python train.py --vocab_size=8192 --hidden_act="gelu" --attn_scale=0.102 --optimizer="adamw" --learning_rate=0.000648 --beta1=0.9 --beta2=0.99 --decay_shape="linear" --final_lr_fraction=0.0
MLP neurons of a small language model. Each row is named by its layer, matrix (up: input weights) and neuron, and shows model dimensions 384-575. Each number is 500 + 25 x the weight over its row's rms, rounded and kept within 0 to 999. Numbers have three digits each.
A block is one neuron, or neurons of one layer that tend to fire together. Before each block is what it responds to, as a language model described it from the Wikipedia text at the highest values.

Responds to: Place-name prepositions. Prepositions "in" and "of" right before a geographic place name, as in "located in", "the town of", "born in".
L2.up495:475488512484473476490518518496520456511552513478486510496514484498510499509497455482523483510480541444504508475470523508529546478520534511510457450481541477523484491453470476522500523519489474548509513552497556501556562466486508519487493542495509492530485511538481485500507528495475471507475485468523470462515478508536496506511486511517515531518527487475521518504508561529503511499492511513529485519519529492503514533525499508488480461484490528488498501491515463516508509524521452478496520562489509495514512463487484514506523494450518538475509523467517472513495492512505497490
L2.up608:520482493487481514497523527475549487518460502498488505508507484475516497542521513506489443488456462461483465501517509506479487487524550529460493493502528530501494500456487555539490534520508480468499511477540502523470556483510503510510494513496481504540459511514460504530453462477457500483517504485542518500538509477476493503493501463511528542445530488511504497515499565501493534500481459480545499495495516501487514488482445481517492488496508462520509489480531459521501454487513493504455517517507512524487477480536546542517521531474496516504488505503501523550496512509533508496
L2.up635:504503523499491483509558523531528558529523503476494456494514502489499471562511497519492487522484509473500437487526513461470524508520532491504492478534521481528475520506521514493521507493526525477512467521506510507493471511480509512514509485497471488489487529482459488467493496510455465483460494453515511501491489525537520503454507469462509517502466532479510502493481517534455497494491556540513520536485533525516509486521538475536459522502497534481522468488500520516539535480510474473489534492490531527505505497468501517489502511451542541499540524482486546474475489497511523544
L2.up1541:503474545486493492486484548495496507542514502514488450537522503508545481517490502528492465501472542498481487500497483468463532459532528539536478477476513527514455547503509491476509501525486516537512480533491518530471551518489491515486524541538496507545508505537529490496453489512476464498470511492538504562502477495478534516504493470450550501504482451514517492508534547509477494481484486486494518536527486495537523530467502480522473477492512522526511484492461473504529507497518503489509524506486507549484474470514543517490529465471527495454530537510513518464489515494544496529

Responds to: Pre-verb infinitive/modal slot. Fires on the word just before a bare verb: infinitive "to", modals (would, can, may, will), or "not", as in "inspired to write", "would play", "did not disappear".
L4.up528:509526541509505476511554519538494540513488512500516492527523496518466513524519491533538487482494507475450545486524515456489533502507498499527527479448479477471507481476519503485491497503489480502503516503498500505505484513510486492431485496499497505509506527538470499549461521499496515511504521508495504499475474516480530512503483526550460502510504511473491532529490579494536578536511532499456500506495476515503502503500521498502502497495561503513464479525544511521512525516429474493494550515486474506533426420494482493463519486502516524514495533509478498486514481461518472494
L4.up790:490527484525496500503505526498464497508476508514517446510479517535434531510506504487491502510478536481517545471527538502534492530551530521496441486465498524494489477483544489484485529533491492493510502486461508503520469502538468507470532478492489500493504506474475467484478533447518500482507487488491472494502500515463509510498512471526489514503527504501516532533468537542504545502500516503465533520482474507502502430471502490522476487473477511479509493474506520508531507498470540533514494511542521465490571471438458487487538512518485541556496515510486523476514480514469480498

Responds to: Place-name completions. Tokens that finish or lead into a geographic location in addresses and descriptions, such as Street, district, in, Wuhan's comma, Beng(al), -shire.
L4.up795:504511480500559491504490492485495476532485542509484445559505512526489520478499524522460500520488540490488515493510513480496505482509512492466492514539531459525495509497499507496487498531505512502492504520532507487491510465554510503467500511482516528522496526588507527521534498467467501494503511492512475503540485541540502542506482450487517513504486495484510505542507528538482504517509478506525505502516501517515497502523512459512507512516510490529516516512513477515504483512519515489497482523511503514513493507508529530494535499488520558465497461482520492525478485501514473510
L4.up883:532483492507515455537512519549477503500475514514518461496552504493455484456518542537519467558483497485466496481530478485493554536551493528475471495523557509514505498478470470486496497476496526484507548546496534497498487486458493474539544532494545544512487520514509510517509481488464454550472480493511499497502490532517488530481484544490483473530491458477490479533539513505511464496504511488484518507474499494498498517513516490517445479500531446530499477436498465484492527469528526486510524533461526531527487496492530499457524505504502510483495463469484538483522472537482501511

Responds to: Capital W word starts. Mostly the capital letter W beginning names, initials and acronyms (Warsaw, George W., WPA, WSOP), plus some prepositions like in or on after place names.
L5.up398:528482537472557435483536529503509480544505552535503474498493504522493499501486511485484493526512480473469485481504511507490532478506568498522469456453496508522509513511500536511523521532521481522531547527525497539494512456488498567523484502480540551485502510540462478510526497479475489523465512511517496520522477475522485499500504463467474478512534488450476490503526486493515510535540474505486500524498512508484430485530512453519488487529446522491484506489532466512493472460480496535529481556493525516563529515486505507494519530474515520483512512518495514499479498468491510478
L5.up661:452487502495491504483481479468479536509507484486453508473480534502506535498505513522507478519484498472525479510461505466471501539513516477516530499489483469539448493497542499509522509518512542503451488538508478519509523472502484521470510525480539443523490502479477475504536452505506481487498487524457516455477487532553529473499464491521477486517517477466477497534526532507480511505480485509500507499523443496490510524516492453481465563525491511512503543518496475521507493502489488492476525523542543490542494509501494473490532502510473515492479534505515495560455454502505546491
L5.up820:438478531514491460541535510513485503510499492560476481455481462513505477497545479495509479489500503492483561500482522482463564473515492485528497501498511495516487470486557537488543513492479484488479493520478489501514504495495489511515496556499516536517508515502526474542504462463479546487469526503453511507507469535482507508492467492528500519508481479492472535494495536502470471517470490462497473513531521486483496493497516479519512499496493516530506567524474502522547477514495549498524521543479557513524517535478461441501521503487558515499495531506492471477499512477483492504
L5.up1151:507482519530495461526523495485499457527521541509509476507501482526460471474522518490480495535502536454470525518509523517485515507520515510555459473508550475490487509502478531459503514533513542514518493520479458550512494472497507496506502520464515510526484490572536501469530467496457477520478510457479510462509484527522521536479487515509463531531513467487481492539532551513486499513503490491507477501521511492524528536540488504503447529486482486524514485524543511502516505458492515498485504519478524514504499499492507514485482533513558526494521505554536525511515472529493490480
L5.up1625:432488479538514518495516542535488537526529481500467473466430532517511489487560508495491464485469499502550518518538563455509531515516555518484502504527524510494499554488487487457550471492486492486520521510517567519467468509491528494509520515470525481496525504480468495461506522475477522463492479517488497487499525474491516516468513469488531521476512486476483507487545519483509512491474524511495467446520437483474496500522468476495508518501520469458500510528516544560522519482523499498478516514526515463502470520491435491491520525517521507502494509520475526502522493519524489475
L5.up1709:470497509503536460482474509470486471497506459494536484483509512507523472467551492483433443526495519492479510481552490502483521468506525483494472530483555476469468475487477487495530513526487521464503522505476507510495451483481511512519540513503565526479499518560514484494517525477474492499485499515482484515501496475522503548481525469507490522492517478511487527478519526490488480458520461471454493479525523508498511498539481480509491522494479505523474482507526495537527486454486454527519484559516552507527531475488512491514500478454493551509498514499453505498498498490534487520
L5.up1943:489475510543524467530484569499451499484477553491482498492515518501493460533493460502503430456538494476507483500502506442518521476430483503477510478461484464458439503487514506536496474557472478504558503498510509484471513569557505478542566486517507508493507532526496497462520496530522491531529518499513469506539524487501548494464500491511514497488433516535492506477497506504491476514508515527481497486520467489498548479470519486529497529503496488501497539521518557531550467539508473476537528495510494516488509502514506500512476505515483501500504539505504552500510477496506495483
L5.up1951:523515481489511485489501511507492502459482509508497496505484524495510485467520496485507496498518483450487555495508509517510502489515462511515482500516555488496535445496528503516524546483499521480491498509469524512489479472504528556539481523521540508522562551529501490484472526460478454474463497539478496434517448497516537495501513481555507496523537479472479572509494481486534489494465496490519492497460549498491480524501493472483491520545452512537473452503481479529474540502527507536480525481506541477532510482534472489483533479507536534492489556540502493492503492499470499454

Responds to: Slot before a verb. Subject pronouns, relative that/which, and auxiliaries where a verb comes next, often in quoted speech: "what we have", "I've been", "that help".
L5.up252:499494462493492491509522482483510513511543488526544494498494475531519534487519495501515507515490490488530499468485516467509506524524501471511489471513531469532503499454498494528476486510556521487535487502480552442518484510496477498482536513464505503547525545467504458516488528441477574479548493503524546490503472498463496515519450495497489505536552498484492518481505514474530478500482469499521525475530483509510521504539464503487470493489463504507479519498498501498495497490498492490495513535496519513532477485547502497461477493488499541501521497480484556519490473480486486523
L5.up324:535499501493504519551441509530547521502522486533504472483499493526498523494521493484492484491491460441509484473529529493461468484522504523519457500519507505480495521488538465522490554498488506545482537499510511488534509492508486486517444511509520472509498499504495462488455503483491475476515530495502496533561501541484515518542507479544537520492477510477519494506477489470463480492477484479536488507525521480530513515529503500536482549443511511483525514505542500521501526503507526533486537564539479516521492567510480497475532514480521493494527437456506455501483483483442530503
L5.up383:511511500508513471498469482558499505518514510511470502494546476536534508482529513502479477486504474495486471498497521560490550469518524493517469448507513528497513519503504562522496489491499482589503519474513506535535501500519514526459510532497526515507526516472502483474463502499515508512525521522556484497520504502535481509530449518503514500457498469470491475499469489500499571534490518494491502498522553478482502472496490479504493478479507495486449476467512478499499492474470529492507500502495507528508502507458463513481493505499495534524503437501519535476482512500482527516
L5.up387:482495489492504448508531501519449489485507500534517475508481492519507516522519476530483546506525484509495520463521540426518499529523506491512494488454551490485461497495471482527510493514510486544521510492496526513478523503526473477473469477492491514509475526491488478512438524478483565469499486504494522539503533546499492496479500464539493502491511484495498532497521508490534550509477505468524552509497474472509522451527508447551504498465504485479506449484469530521524504537481494500553514496515459467524481468473498496497534498495518514528504462470460514534521480485499458521
L5.up724:441537521481543480524498502528470502511538505507533489488473464554467522504498510500436470541509456466515493476514518451485504469466490487492470484512536525482454496477494532545482540543483498480501443488477525510489443503496493512507498475497486488488543520463506460488529543449518508492547496538510504539500466489480543509504511456529496535488511491504492532503453543549500476523497489459501513505471498499502509461553546499487499525467455491540492486493478519506488487551484517517503511526537488478505492518538474489462502504494511495516511484486528463513467508477547435530
L5.up1511:492525457490528507493513490521490491491497521505497493466476470498495509480535488510496479528533494489574447475530490450488443511478516507466498487473499462521505460484498496522488501515518528505491500502480496531469451514513521468485493505530517490538522519459486505498504550488504528495482511519502492484532497451453542503515499477493536464496535483522505491539513561512528509520476514533498509510496525439464485511514529512531462528493525555474493544514512494505474471525525495477455511490521545501510464443474500507488522486488513485498503497481450491484506485482483441525
L5.up1955:478530476532514520501472552523509494535509488475505458471480470476487515469515512533476469542483495497516480451537529520505559522494480477515487503542505525477525474465445544542488547517547474540479512517519486491515519502531469472503565500509497506520503534470483497495456520455492495493498477476532447525543500543484505516447507517495470533487485477485463451515469499518495559516520480501502485487548521471520481488530509507512458501498502533471475471457450491514504500517475526524506504485470484513523469510496489489496471527508488515537516488522488558521506466504463477476
L5.up2046:450498486519514521524490497580487539487495485523478469508492546508529488511517462548462505514494491490508512477553513506478485499478505476519503507483491484508478496488521537520490516512511472485481502504453559467471460493495478501478495477467543485506489515493482502483508559473505508536530485517501460481491489517489550507522491429520504498480520494512525497495526468529510521540494468470538506465496507524485492483488480481501499524510484512503520525524471522506525540458489494480468520515518478478505486499484484479507506526473492497513531483517499544539460486489490484534

Responds to: Infinitive "to" after attempt/ability. Infinitive to after verbs or nouns of trying, ability or obligation (attempts to, able to, had to, tries to), plus occasional mid-word pieces like earth-qu-ake and sk-ys-craper.
L2.up536:529498467537524526511491522486484451495538526498500509547509529517497478517534483514531500515538504527535474484524523475494502542477520472484470498513512489519531527444538519503527494517540505486490505522542505526465509510479504462495503493463493480496516482475509512485497497468506514517519533485482509458495521420486504515472493444466540527520470478534518489482495541472519512493462517493531491475539520518505478515531484533461524474508523557480520426515494505476503532493482499481543519518502468490486508502469552541470553489435522463505482505488474547456523509487505509507
L2.up660:509519517482528490534523522534483545542506511474516492507517501513448506553543499567514485483524513523468485486556498531461516505512489497430481468503524469497526482515523513512493499527522464516521491484498520529506494523499525430464517504427471522527491524496501498482492510523468475461512484531490493499503502496440530496466505519482533504524501505520486469486475563515466524489448501512484542522523499502458423481503497498496489462466517485461490503479504504525541555518467502531572525525502480510483446443475483514527499477508497523480507478475547468465492492530536567472
L2.up848:522457485497542500512543508472463540525504490482497515543494490475535541509468479520509488508511491481457533495528507522530514517478493502446493477477511503493505510485492505555481517479535505519489483556483476499508473507479529477515484477527509485535522530516468505496528507463459525496529495506488460497484482522500504521534497507479555471498529475494515496498506496510522498479480512499474510507453483455521461502537527532529472489496519495501519485485500530500483511499512520530506517483531496440480502451491532485509490506461492476479542496481485467479503505496505439494
L2.up2024:523478491515539431540489514513493505487527499492459476519493539476474508525546470525505467490500496494507444480501504462464513507494463488462520483509525480495479513504516543507502509526505508486506461524481482506461448472484522494503502474523516505498519493496460518471506472493452501492533504519461484495488474511499517524494526467508519509511522480537482515489499550510532519537471474498487497512467475500487463502515460517532484492500512516496478470500534533555540557524450547487521552480509511529515418507484481523469562486516491559470511462450488454517493515451513479476